Weights of a small GPT-style language model, trained from scratch on English Wikipedia.
Size: 5 heads of 64, MLP 640 SwiGLU, vocabulary 8192.
Architecture: RMSNorm before each block, rotary positions, no biases in attention or MLP, untied embeddings.
Training: a variant of Adam for these matrices, 300M tokens, 4560 steps.
MLP neurons of a small language model. Each row is named by its layer, matrix (gate and up: input weights; down: output weights) and neuron, and shows model dimensions 80-271. Each number is 128 + 24 x the weight over its row's rms, rounded and kept within 0 to 255. Numbers have three digits each. A neuron's up and down rows have the sign that makes its largest values positive.
After each neuron's rows, "fires after" lists the tokens most often just before its 100 highest values on Wikipedia text that the model never trained on; "fires before" lists the tokens most often just after its 100 highest values on Wikipedia text that the model never trained on.

L4.gate189:145117122148122115133087147134110097143108094159157149116115152132102099097183078126145143100120119108137125140103149160175188156120162123109173134151195149167115133124111112125150107126093128130139106123152164130124155140095095133140108135156107114118140114108157142112113123159173125149117127123168126162123122100134123137142115153129155098103078112144122082140106110128128126121190155162137132149176099163123183119177093107088148153167141152114112135074103152142113083148110100141118099152119113140125136115138133142148166117143093135139142140122126137131144161114167099147
L4.up189:129126134088135152140118180125137081122108113142117132164071110128104119130106081114182140135142124176196107143122188145165154148118140125122126098115149121155129083052107146108156135128124084095141133140136138100141138165128127140117092111156175098117124127132100128122117130129124111187126104120171109141133117178118070179132126144171160101111110151129113154098137130161111116096139128147154145155098148153128139119124114146160158174135141115100090136127130132099089084165092094133148140134123119128168127129147116118118114126161093145116163133152107152155106167140132145105
L4.down189:124139125101150109105136119163139135162086117108127107137119143084119109153130110186090152102145109138116151108125121093140134114136166155112175159122139169136112104119134097114075126135131141141126128112095103138126123131124151129103104095072151175158131134118117148129121168132107138134107140101159155119160155062084098123108105082118117181138126118159108107110157131135152113113129155152078114136166132148081116081145095119114129125105161110148143104099159167162151135126115107146122079139109077143132111153151130116131153077111158133113126113105148144096125123127114105174
fires after: "=", " History"
fires before: "\n\n", "\n", "="

L4.gate479:163115137128136138146186134127139131112116098131122102157123113129127122151095144125157109169132140152132130123137119118154172130102119123124139109147138122136151125140145181117089097170113131127165074129142138120170100115191149117129127109116119142115095121202126127143109136141163087136156124141127135186094154118133123104162134151087207148142111134125126135079133149092121148110123146084115162130152148100126104119119129142105123114081181128119130083115150172147145147150148133155148164143137093086151163078137120123124119140159163118137127113132149158122093108136170129105
L4.up479:137105140127147175101127136095133143124113113131134069098163128143106122126098083133122140118146131131141137125093130102168120130124104154160155096141075148128128145127121132111093140185124133144159134147114135170103134135140125091110117065128091129135099155125116158133113109129141116190174154192130128143123165176145133139141129147113132130134097134120117127110082104097078169127092135151138151085137140138150137127140106144105155103118136108080147137133104165126163156132124147173136146113117086112142149104172098136093135135109111154082138135120150128130128162125150068120
L4.down479:155112149082147167117144154102148139129122107119114066148162147086153134146186109124095080143154101111081071109148098118121145111140092110135127129153108136168135124154134113102101098159113123132167138151137122119102128113095127105114123137137127154160119101070107123164071091114085120101129179180101105131101144116146128097117143111095132166143121137103117129111146061131102138101133117134142137057108093149049109137110086130113110094122163113133133105091120129145113144136151115125111137141082127136136140146135083139106083125104108134098202116132129129111148134114148130126
fires after: "=", " ="
fires before: "\n", "\n\n"

L4.gate212:175145101106128179094105110109116109142168122127125181111144110083143152044121177110121133138111179124154117157154157119144147129125161140203126140126132106147101123106115145147108141148145127112154119158099123153130165090110156125078123144112124108094090133153122118113136157137146118165133117111116144123091095105120115106141123084131086081144114125097136150111130153159106115132134154121151140147132118134153124102115091155103111105068117098109122125135125122139105119124132106140076137142125112135113145093163113149140120129144120113091137142121106107169125088099118151083
L4.up212:100138125121166108112166136146109126117108127115131133133133090141107099129133104118121151124188108136122142105082142155078148146091105111116101138122158166136120161113120162132127123132090094091113143092105127107106134126089100117121132137098119135121170123138121098152142135162177151111117120141165160143124103149143157147144140152129161145122096119118146093147124111122116109144122141180085144116088116124144099123148120124134132120072137060150135095151164161145136194108108134088141124097105133087165117135112099136158139064127153136156131158105151151158096126163182126130
L4.down212:105123130139094136153112130100082105151123120127146177143144094134160103145087128140127120134119136101105122167072130127095144124113118147134126140144109119175112152172142124109102113111146114100120138082161104128107139164141146125170153169125058116104099115121105160144135130102167097148138119132151111157133147112145128123128145112116149089118128118101117095124149068119127098070112132107130116101141133062075149125143123095095159137118111094114166139139097094152134145113138149114155145109115106124109103142122150152100126108114121150166106167135140137113112140095135125183
fires after: "=", " ="
fires before: "\n", "\n\n", "=", " in"

L5.gate394:150153118140116127093113146105158135063167103088147140096129087145100139170114114134120107097133174116115147139106115101123109100125147102137158130139159147105091126119144121131137146115163112108149144111140135110110146124124156126152139100132147139113158117114126138138112124126104094123103083159140095094119142111130099091100156127140098118130092135196089163170129134113132132156119124147167099121115183122173116097123138130151102114111120140136120100072090145124166113165123144155089195135121118099110114148152146140133136122108155101158160188093092123149139116111126123082
L5.up394:126149125146158117157110138114137068100146124141115153120111110141117161100134093127107136115119098145125140155117135125099104141117148079153105098131136127111130104113129131108107142090094103127138082107144159093104166128175120134113152111117135128121150170126118124111151157153141120127149096139135124107122139173097145123119137140142140104113105095122122074117132136141139144140149136123106119159128176173114146137146131099081159134122105091107123119135114137143156140113142108177130123068146168144038142129114125078115144141126130073104108141138090122126124137132085127152
L5.down394:116146146092130102140146157097110097142113106085146091115127092114127137131153128137135128085122119164170101143127153183137131117157140104114164117082124150103122121123131118145143153130107104106110117122130133125111126141170131156144093139094124131180162175147128147135104145187075137130156083160097143093156120112131141108149135140100139108091110121092152109131138142135170140141164141116132089144103143131057144124127132163141142161144117129081146108178117155157091169095143113178136097095101102130089120134119122127116113109159107123144163113120131135117137115118136104137
fires after: "|", "-"
fires before: "-"

L2.gate199:139148123115141164175174090142115084158135159128113167124098104156096144105161146099079133113108157139125125145086119134127094144140154117126106155143092108125123151119128126133125111146142086174083116097135110149102146146123112135148126152131122051119140137129108138116176116138151101086080124125157140129148132112135101142109133173119138124102103119169138127050132149118131094138165151099160121130059170079140147128169137101154166144092138102102134178098138152124112133151133125106111139137114147127073142137158103153114153154075102126150135107154173097126161153126153146114
L2.up199:113142153128157144140109122072127146120119189118099148162166110172115123104167097093144142118139145097092109126123113144139102114143134128132131116175087122122154130138118144143110097104194094174104131119074104136105109112114135151095129161120099102117145181157085191119115092109172131103068116134160132140107147106143112144103139146153144140075132165152158131114135126137143105117107145123137099106084130114136103128148124116157165117101136132141099125117133131176104106109114116118134145114117166171102123144104136135159145109118113136122146122116148112144163121113127128121
L2.down199:116128139150135140119148124102120120115117162137118119098112110105090080118110146121096140112126106191151139139144120167135134117127165093147146145176137107123108159093140122035123128132104117160139120132128106105108170148118130108128107142133171110084137127132106160121149117126122140106115081112136117145114188123122131123092144105090147141130105146158123113139169149104160132138148168107154131108064099140044099143174129110140110159121159118140164154121138129181104130089162109102103138110138140129070147131135164138115124165112149153112158139162102136152134144109120125142
fires after: ";", "-", ")", " |", ":"
fires before: ";", " Total", " 3"

L4.gate157:185149121106117140101148112149090153144119124115151137168126128103121137129116131137104094144178158121154171135107160123133122114162107154147122098131148196083121173096106116130116141131142141121127106171109136158150140127131146110143167124139097143166128149136075120154100123133160101122134090110095144094110129089151140147098066119133134144130145136133102156136144180139126145135120125125097115120111123166146134112158199170105141127169113148212107118142182105164142142114115178126185154141120125167101132123142116140120132122132137135104105121140123133120138115119118156146
L4.up157:130080125152115111120079175094168102121134126136115142123124113113145119160138108103101122106108118125147148152114144119136133162152113118112175126116137133174114115160146122125176134155115124122105159142128139160131113139159088136135098146121129103178096118134121157132150129153115135136061161087133101129149115123126124119131170146131144153154070124135118143105111125146152081097120155116150127121140140154116104148082122133105133107134144097121144146093061141111130069132097085140109127148108141116200148180121143097106089152142097168129125081149159094069118141118169119119
L4.down157:137137167117153119145093108119154098105127144120098151136127161101116135126135125123160137118131122075141133106136134091129109091155120146091168100115090140113134134160127168208135107136133142130142161116116133129140117143113142169121126143164140119123091165138086136155117152140159152128120110141154126120112142112149123122127140123153142105096105113165133101153093131130103128147113147089158173128104125121255127151096123111145105147136113115132108101116095088109107134151080122125146081135134167121135141128123120117170156124126129129181132124148126159126118150105130118121
fires after: "\n\n"
fires before: "="

L5.gate328:142090122145145131059130133113122151151147124129138153079133127110174152116130125139175143107139164127155181124092125123124112099169175176112073145094128082129155134095114134132118088177111176141130157163142140136139074078163139152110124097163143131156129139094122086101128132108112142117101135120135100146098144097153135130105110103142116159104130140111103105145148163107107126105106143169120053127126119153159111115073133151148070126113092184123121129117117120151127131181142156121111154129163146107121109121124092149128105127111142103166171130110146134140137104123080119150
L5.up328:157120114104110133148117107109111157104133128123096105133156120124140119133126093134109101145148130141168127156104126141164166160155103143136136116111162088134103106131101092132151132134138089123168172167133154197124157145129142105114154152084114143100098101130136181166143143175143109158071100090118081109085102159112088198139069121144144124145106123083133142153188130142133144134125141110147146167112127104174109138154124141148150147170113095158158155149136088139099127116139145101127120172132142131105138091131147134127134089126114153099122122141115133094128116116088147140
L5.down328:144109157165115087120152144166159100139161083137118114122158112117112146134140123144154154162081120101140153134159104077136116125128161165134146161117116120115183147094114111152114132128178120148177111118125169128149113097098131145100105102101137148100105127140149137127130182125144172169100147135116138133132058138119113113142134168137148133124108142142150131131186157153119128150114138138109139146152149108125153121123119170126095152072123095130129134152100110130088115143169158113134106150136143159153169102126153139121152164121075103135105088116095134128147128175110129128
fires after: "\n\n", "\n"
fires before: "="

L4.gate269:130100072120134155111127113116172110102118112155166132157157152112081160126129156099130137079146138143163154147106165126122142145106110139143144101091101160113100132101104156128123112148125120118156133136155140111130123104129074110115096132126144154125099156095096139145118129086098091078139119148132080126167150077168123124130142160152149102160143122155098136140135121155073097094108135152142125129130101160137089123121078100132131160191126151115102131122159132107116117157122088133128150106114128155126129118137129128135117131100099125148149119122100096119103160131145111129
L4.up269:078130135158166136103080105118135144137091094150135126130101150173133158157122110137147079088160139130122182109122134158139153134167116115118125096124090130140114167089115164128129101124153126118105074165136143127134132089143104151148118160141131110141128126105141121150060098088155115130139140147151100094132110087117135145115116094156120125131173135157123147143111111165130110128116143197151119122108107161114109132119123096143113158133120123173085153149123110104086111083064111086124122140105156149128158097115173140136101150114108152116138119083149111131084120122137129145
L4.down269:158126123151124127149125157130123155121112119109130145122067187124123133174152124147074122117149111138133089117124136144127125090165161119080128114158158095153143100140175145189142155085138138153124077142142124124122119122135102133122177214110146143122114137150112138144106141169154135146121157130134142116122149120117117104101109157137123149141119181116144138139126094109193130157182119085124151124109095118145125125140139115130111089119105093126086118140118094150075121096141129125141084135117134119146157144085155111113149154137130174125140108125106081144122128097127108162
fires after: "\n\n", " $", "_", ",", "{"
fires before: "=", "math", "hat", "ome", "te"

L4.gate240:112124081168146135107130100140128147143166136164160150121117080140165157098164123138114120136101092133207129116107112120158128192149118134120103122127100149113115094089107160122127133177140093072080155150104183122107114156149099127160100185107096111101110124137120105145165114106172139092084155101139067084146147120119112106111128161120162132079150106099122124133131118091121117122125121139168109152123115157125108122129119128139134119146118109144143147130130107129122079124127161136129152146123133093162189139118156138139126101109118155096158135101128098133139142160101115152
L4.up240:117124095152163130136122117156107116141138140152112141121065142172153158090095130099121131136106117164142175141140142087140165108140134110117099108136143116130128131141114131125111091139116122137112100120137107101155068129147149170131090120135116124119122143146153076142127110120143134152122145119153127177167147133152167098182157164150148126151138131134156123133118104058153120137165146146142167174126115107089137098129108123137155118167133105079107113117191132076155141133123113128148092089101135130168136116120175193140141122138083152086157129129162117128121094139118120123
L4.down240:128108135163093136102111109114087153138134155106167163116130142102156104148067103118101137116153125136153129082113130170141142150161134147119121113142119139131098169135150112137122153142183155137100075104145145156137091149123158127092142109130098137119152176101114154138113125094112110100109101126098126110105144129099160128119125131183139168106107127136125130138125141133139145110145119119089144110173130154008143135154140132110130145150096126145132157092137100113123152117149106120110116097134099106079109109122104123115101127123118117149094123115146088134167093118096073131
fires after: "\n\n"
fires before: "="

L4.gate448:157094133100121109097104135124136141138096154128150145172126101151108142137150097180127156121120163167188113143120158119141152158164096118136137129158172143116153135078125145145120120101117157135114069135151125117148124150149160123124147126149107143156196174094126136178117131103150130110163071135153122096147118123127083153130121142097127110133124145121121162162146114096107150175117129162099106159125159154146129102147128121137166102115124101119106159085131157132147113144119160159101120109210139144139104094102097118147128089125134114099141117113117134168176115168116163099
L4.up448:086120101124139174107125138108114119131126115127133129096091177178112124131092131151125127077093136149141119108088120120123104087135135097117162117068125131109078090109119130123079116125131180123140144143124127135146127086141102130132097150106102135132111136113100163180097096131123088114118165111133130163135189106132135115142121128152147136110168170096113148173153156126126133129130139106182078150106136134122151129139081083114085104147093156135128127079110141109124134139123106128122156073102102090129152150146143143115115153114133188088143124135154130147139146133148130136
L4.down448:155149159172129087118151149140126141125104100149111172176115160122106165107085143108146123099115112120149115097144157124127115116120162142113135133136057141122081118116138109142116131160124169163125115083137144133121121124147094154114159124186097116115103138145141193147086125142098133113096126164170126143161094112086131126109156103135119162115129191135116136140143113125181157144098113120148104164127138174167131097148138105106106127129132118144122128090095082104144108161132131147130139130125095097190154119122129097123156129145143114156159147121109096117154143129078163142
fires after: "\n\n", "/"
fires before: "=", " mi", "mi"